config.yaml
num_hidden_layers: 13
head_dim: 32
intermediate_size: 1280
hidden_act: "quick_gelu"
positions: "rope"
attn_scale: 0.177
tie_word_embeddings: false
init_std_qkv: 0.0362
init_std_up: 0.0362
init_std_down: 0.0
optimizer: "muon"
lr_head: 0.00807
train_tokens: 800100000
MLP neurons of a small language model. Each row is named by its layer, matrix (up: input weights) and neuron, and shows model dimensions 0-95. Each number is 200 + 20 x the weight over its row's rms, rounded and kept within 0 to 999.
A block is one neuron, or neurons of one layer that tend to fire together. Before each block is what it responds to, as a language model described it from the Wikipedia text at the highest values.

Inside multi-token proper names. Middle word-piece tokens inside proper names (people, places, titles), often in tables or lists, e.g. Tañada, Voskoboinik, Tianmu.
L10.up27,210,210,201,220,167,162,190,251,205,211,185,236,222,162,207,180,203,214,181,201,187,205,211,204,221,229,202,190,211,206,195,181,188,185,209,233,169,164,170,190,207,185,225,176,225,210,202,213,198,203,205,237,209,269,190,203,209,189,207,227,207,182,180,210,186,198,214,226,176,179,225,213,175,230,186,218,209,210,220,204,184,203,212,206,175,208,200,225,230,230,176,230,191,167,190,211
L10.up489,193,195,230,170,201,186,226,193,231,163,210,205,176,185,227,148,209,217,229,211,203,166,186,208,168,218,221,194,202,198,201,171,214,182,213,218,187,191,168,195,224,211,208,197,196,229,181,214,222,216,225,233,172,252,159,179,204,190,197,214,186,190,203,199,191,223,205,258,193,228,220,224,199,198,212,207,229,183,204,220,188,214,205,167,186,191,224,225,210,181,155,174,178,183,200,160
L10.up710,180,226,208,214,186,206,188,213,178,168,215,208,195,184,185,219,215,200,196,182,252,194,176,195,189,178,215,228,190,194,187,199,197,177,197,209,186,190,180,180,244,224,196,249,200,221,202,193,176,198,238,229,186,196,190,229,221,219,199,219,214,186,179,211,211,173,220,217,206,212,189,163,169,240,197,220,201,205,233,180,208,173,196,190,198,200,185,206,193,203,166,206,199,212,176,210
L10.up934,211,201,185,211,197,186,194,209,224,177,195,212,214,166,203,183,203,198,200,195,233,210,221,210,203,205,192,212,211,191,205,188,147,195,185,190,190,227,217,187,211,164,247,217,199,204,221,235,205,170,243,207,190,214,219,195,216,221,209,247,205,168,185,213,188,189,202,239,195,218,200,190,210,225,200,219,188,204,181,217,208,193,217,210,180,184,189,204,207,233,215,231,195,215,181,216

Before a bare verb. Words right before a base-form verb, mostly infinitive to (in order to, decided to), also modals (would, will) and did not.
L8.up51,240,200,186,205,200,201,214,176,213,239,228,181,150,183,217,166,189,176,234,235,194,218,194,211,221,227,180,229,202,191,213,183,207,220,212,209,237,205,184,219,236,195,171,234,203,222,199,181,183,218,194,201,210,204,181,178,187,208,184,208,211,258,183,210,219,207,163,200,233,170,199,218,235,187,184,218,202,208,210,218,186,229,212,182,197,209,192,196,204,204,217,198,177,186,206,204
L8.up259,205,187,209,212,193,203,240,184,210,155,180,191,169,200,202,208,225,179,232,209,188,220,172,215,178,207,178,184,192,205,228,175,208,193,187,232,222,199,193,231,208,214,175,238,168,217,220,228,206,208,183,225,198,209,194,212,187,188,183,190,187,281,220,179,207,180,196,222,215,212,215,170,231,211,188,195,230,171,185,204,208,243,182,198,210,192,234,222,209,176,222,196,201,192,213,181
L8.up282,213,202,185,204,212,199,215,199,213,214,198,169,187,166,201,212,198,185,215,218,211,181,208,196,182,209,181,206,174,182,193,212,225,181,215,176,193,189,190,202,182,204,210,216,226,213,199,218,187,225,187,230,203,204,178,215,195,212,156,174,170,240,186,185,234,194,206,205,211,207,174,234,188,185,195,225,214,203,180,203,169,213,193,154,189,209,171,199,206,217,245,173,198,173,246,232
L8.up605,169,227,162,185,191,219,231,245,214,197,203,225,247,223,175,202,206,225,220,180,235,193,200,189,229,209,194,200,201,181,192,190,202,174,191,201,224,195,167,224,188,180,206,226,230,237,250,197,231,196,172,225,195,195,208,193,185,196,187,177,213,210,227,207,192,212,183,163,216,150,219,221,207,229,197,181,230,187,202,219,193,233,205,197,226,211,223,210,224,209,226,225,184,240,231,211
L8.up724,240,201,178,212,185,203,203,202,143,226,204,210,211,199,224,205,167,202,239,208,216,196,209,203,194,220,197,190,149,197,181,182,175,197,179,185,215,191,187,224,197,223,213,209,218,236,191,173,199,183,202,189,177,195,185,188,184,202,218,201,199,187,197,204,197,224,194,162,221,186,164,241,205,196,194,208,219,210,168,221,225,190,204,187,168,196,195,176,180,212,194,214,192,209,211,225
L8.up758,179,201,187,208,239,212,197,227,217,245,175,192,183,218,197,221,201,191,240,231,193,221,208,210,220,226,203,222,198,179,218,210,181,220,154,215,224,217,186,246,207,195,169,176,206,207,204,225,187,185,241,198,168,215,201,204,219,207,192,188,199,203,201,203,193,206,244,213,162,214,219,192,218,213,174,225,184,177,205,194,248,224,187,201,196,161,213,219,181,257,219,216,201,206,179,194
L8.up949,197,164,196,208,177,175,200,199,230,212,191,207,186,205,182,169,199,175,214,197,204,223,190,208,249,220,166,238,206,181,202,200,213,204,189,188,213,239,198,207,189,199,191,215,218,193,253,174,143,184,200,180,204,219,175,180,225,194,167,190,196,243,208,226,203,202,197,168,210,175,195,192,206,200,176,185,218,221,205,194,212,260,166,197,191,196,183,221,225,186,221,215,198,226,195,221
L8.up992,209,186,213,195,199,202,191,131,250,224,208,234,171,176,187,179,220,149,202,240,188,253,185,187,235,207,238,202,199,176,169,224,184,212,216,217,201,164,195,212,230,225,187,196,186,214,211,222,222,205,205,201,196,219,193,212,216,224,214,172,205,253,202,190,216,211,199,196,179,173,227,221,212,209,184,205,216,193,207,223,187,232,152,201,205,199,175,204,198,208,171,219,175,215,193,196

Slot before bare verb. Words right before a main verb: infinitive to, modals (would, may, must, can), and plural subjects such as these plants, his friends.
L10.up274,218,231,208,211,219,199,199,201,186,199,222,203,236,170,226,192,179,169,227,208,185,216,197,229,154,193,207,204,164,211,159,138,190,224,197,213,193,212,152,205,193,166,205,233,208,219,195,183,214,208,186,204,225,209,182,199,203,219,201,232,166,205,205,214,231,214,210,226,171,197,165,221,230,205,198,206,191,208,209,195,204,214,203,171,177,222,235,176,242,191,191,179,186,199,201,214
L10.up791,217,172,230,170,169,199,211,150,197,219,202,202,196,192,207,165,196,176,230,195,189,174,155,194,218,237,221,204,178,221,188,202,173,215,208,240,160,225,161,217,226,211,217,225,215,195,198,189,200,169,178,185,184,209,215,177,214,219,201,233,219,218,198,224,252,201,217,181,213,160,186,206,219,184,177,222,203,222,223,184,169,212,193,192,212,201,204,208,205,202,186,203,185,202,191,215
L10.up983,203,139,200,197,200,234,203,199,217,224,226,204,219,214,191,193,192,195,181,183,215,171,241,180,135,180,177,214,187,207,190,166,180,209,239,216,194,230,199,180,222,190,221,233,198,195,204,189,196,203,227,213,229,211,144,192,180,202,187,217,192,195,196,218,203,207,193,192,182,167,193,206,193,204,168,213,175,208,190,223,145,216,200,181,195,224,206,202,192,190,175,236,160,202,190,190
L10.up998,181,167,219,195,215,201,253,148,217,204,173,218,166,166,197,189,206,201,201,259,224,186,210,209,194,223,207,212,177,215,176,206,212,168,240,185,181,192,185,226,214,187,246,191,212,183,184,220,216,227,177,203,215,226,196,202,213,188,167,215,199,180,211,201,216,195,227,219,202,172,197,208,230,209,185,228,181,225,200,183,199,204,199,176,206,192,194,196,159,222,206,171,209,171,178,219

Surname at sentence start. Fires on surnames or their word pieces, mostly starting a sentence after a paragraph break in biographies (Cooper, Reid, Williams), also in table cells and sentence-opening adverbs like Similarly, Finally.
L6.up62,207,187,206,189,195,180,203,206,200,216,182,208,203,166,222,207,188,188,206,238,175,187,179,188,191,226,212,203,166,190,199,211,184,223,206,205,192,200,196,204,237,205,218,227,201,222,192,214,210,198,189,244,213,181,206,189,216,202,216,215,211,230,199,195,201,185,191,181,222,235,208,194,186,168,186,198,111,219,197,179,246,215,177,166,184,203,194,205,204,199,163,231,193,188,195,203
L6.up504,197,208,204,230,199,187,229,186,160,209,166,183,204,187,223,156,202,208,212,188,206,186,193,210,193,202,199,197,191,206,237,252,212,228,197,211,189,225,194,197,194,209,212,186,187,158,206,230,192,233,212,220,177,201,167,215,230,194,240,198,206,205,219,189,183,210,170,210,208,213,207,171,210,223,198,231,180,212,191,157,200,208,167,208,176,206,209,200,219,193,212,184,217,194,204,174

Purpose infinitive "to". Mainly "to" introducing a purpose clause after words like intended, aims, in order, or used by, plus modals like would, may, might.
L6.up743,208,217,200,220,215,207,166,201,209,248,213,206,193,211,181,193,183,162,252,199,206,196,205,211,224,225,217,189,218,201,177,203,227,166,213,167,202,238,193,235,228,201,239,232,218,213,222,176,198,215,194,216,183,189,217,223,197,190,206,197,235,193,209,191,217,203,174,193,233,210,201,209,235,173,174,231,211,217,187,189,162,187,186,210,221,241,213,194,189,191,179,186,204,220,176,205
L6.up1104,222,186,222,224,213,244,203,215,193,178,258,221,177,215,171,187,180,190,247,194,187,186,197,210,217,200,185,204,191,189,159,186,166,177,206,182,211,197,168,220,191,209,188,254,194,187,182,192,189,216,186,176,203,194,211,208,213,167,230,198,187,208,188,208,192,206,192,199,206,167,199,180,232,196,171,219,196,197,181,200,184,202,198,186,190,191,220,200,233,208,189,185,204,198,231,206

Mid-word proper-name fragments. Inner word pieces of multi-token proper names (people, places, bands, titles, companies), usually repeated from earlier text, such as Sc-ors-ese, Rad-clif-fe, Dam-n Yankees.
L8.up88,198,194,217,167,187,176,197,220,229,202,171,203,207,171,201,179,203,217,151,188,215,214,237,225,209,235,221,222,169,167,171,202,178,186,186,217,182,202,201,199,215,201,236,269,205,202,204,211,198,191,206,201,211,242,173,215,208,192,209,205,209,177,158,182,190,176,204,204,220,212,183,233,190,213,207,201,193,208,209,206,219,192,205,203,184,207,192,214,229,210,189,210,204,209,192,203
L8.up99,183,223,221,184,208,228,205,219,221,190,176,195,206,180,188,187,201,206,173,211,228,190,214,242,212,237,195,214,196,193,210,207,204,205,234,188,191,198,189,216,201,218,213,291,197,225,187,182,192,147,202,194,175,203,168,218,204,200,208,217,191,163,174,185,211,155,243,206,195,220,220,224,209,204,241,197,205,210,230,226,223,206,196,189,203,197,217,195,203,220,171,215,198,207,202,186
L8.up122,202,201,169,191,201,218,202,210,218,210,198,241,201,201,195,221,188,182,207,187,197,190,231,196,165,201,148,219,181,187,203,193,203,253,180,197,187,188,199,176,199,186,204,190,205,217,177,194,187,167,207,169,243,197,183,198,203,193,212,196,186,158,230,207,196,213,203,188,220,200,230,203,202,207,195,180,162,171,200,183,203,240,226,215,170,203,214,205,213,208,234,169,191,185,206,230
L8.up364,208,186,193,202,187,177,188,250,222,196,166,223,205,203,193,172,221,214,174,174,238,213,218,211,194,186,184,218,204,194,183,181,203,212,193,215,202,200,194,185,201,209,226,255,202,221,227,197,194,166,212,203,153,194,169,211,177,231,201,206,234,179,171,213,205,193,213,214,193,184,199,200,197,221,222,223,213,218,190,235,212,207,198,197,209,227,228,204,219,216,166,199,201,202,212,202
L8.up415,187,234,206,196,201,209,154,219,212,215,155,177,207,219,182,220,205,201,184,163,158,204,205,209,226,175,214,174,184,191,206,167,195,188,226,179,203,214,208,205,227,201,196,224,221,176,197,167,183,212,199,201,179,194,182,186,173,167,223,217,211,189,172,197,219,205,222,182,227,182,175,218,217,189,171,192,176,202,199,205,177,209,175,175,190,169,219,215,211,204,191,219,195,205,214,234
L8.up1060,201,215,211,201,194,182,193,232,218,209,198,223,198,161,185,209,183,187,184,198,201,199,211,202,199,225,192,204,186,174,187,164,180,183,206,211,197,210,161,209,227,209,215,223,172,212,194,207,185,188,233,206,216,218,181,208,200,181,193,221,210,152,153,170,201,201,231,206,231,200,178,223,190,217,198,194,182,185,206,217,207,202,220,206,204,217,182,224,221,183,213,225,216,206,151,225
L8.up1154,206,206,202,184,200,212,167,211,181,201,167,214,215,170,224,156,178,195,175,235,206,222,206,206,223,219,166,181,182,164,226,172,205,200,188,212,197,197,185,184,195,218,199,220,210,217,220,200,193,179,202,213,190,206,192,172,212,223,182,207,227,164,170,178,214,174,231,212,243,213,189,223,179,178,182,191,178,189,235,210,193,229,190,202,215,174,185,226,212,189,192,203,217,220,190,213
L8.up1205,180,183,217,161,192,183,178,230,208,189,215,211,240,171,190,191,208,212,179,172,220,228,256,208,206,207,223,230,180,211,193,169,189,197,215,205,210,220,197,189,212,198,184,198,202,228,197,197,204,197,182,229,194,265,189,213,186,233,195,224,200,202,162,174,196,165,220,220,210,148,209,210,209,231,192,199,212,223,190,206,211,206,212,217,176,160,200,187,238,177,175,228,185,210,206,210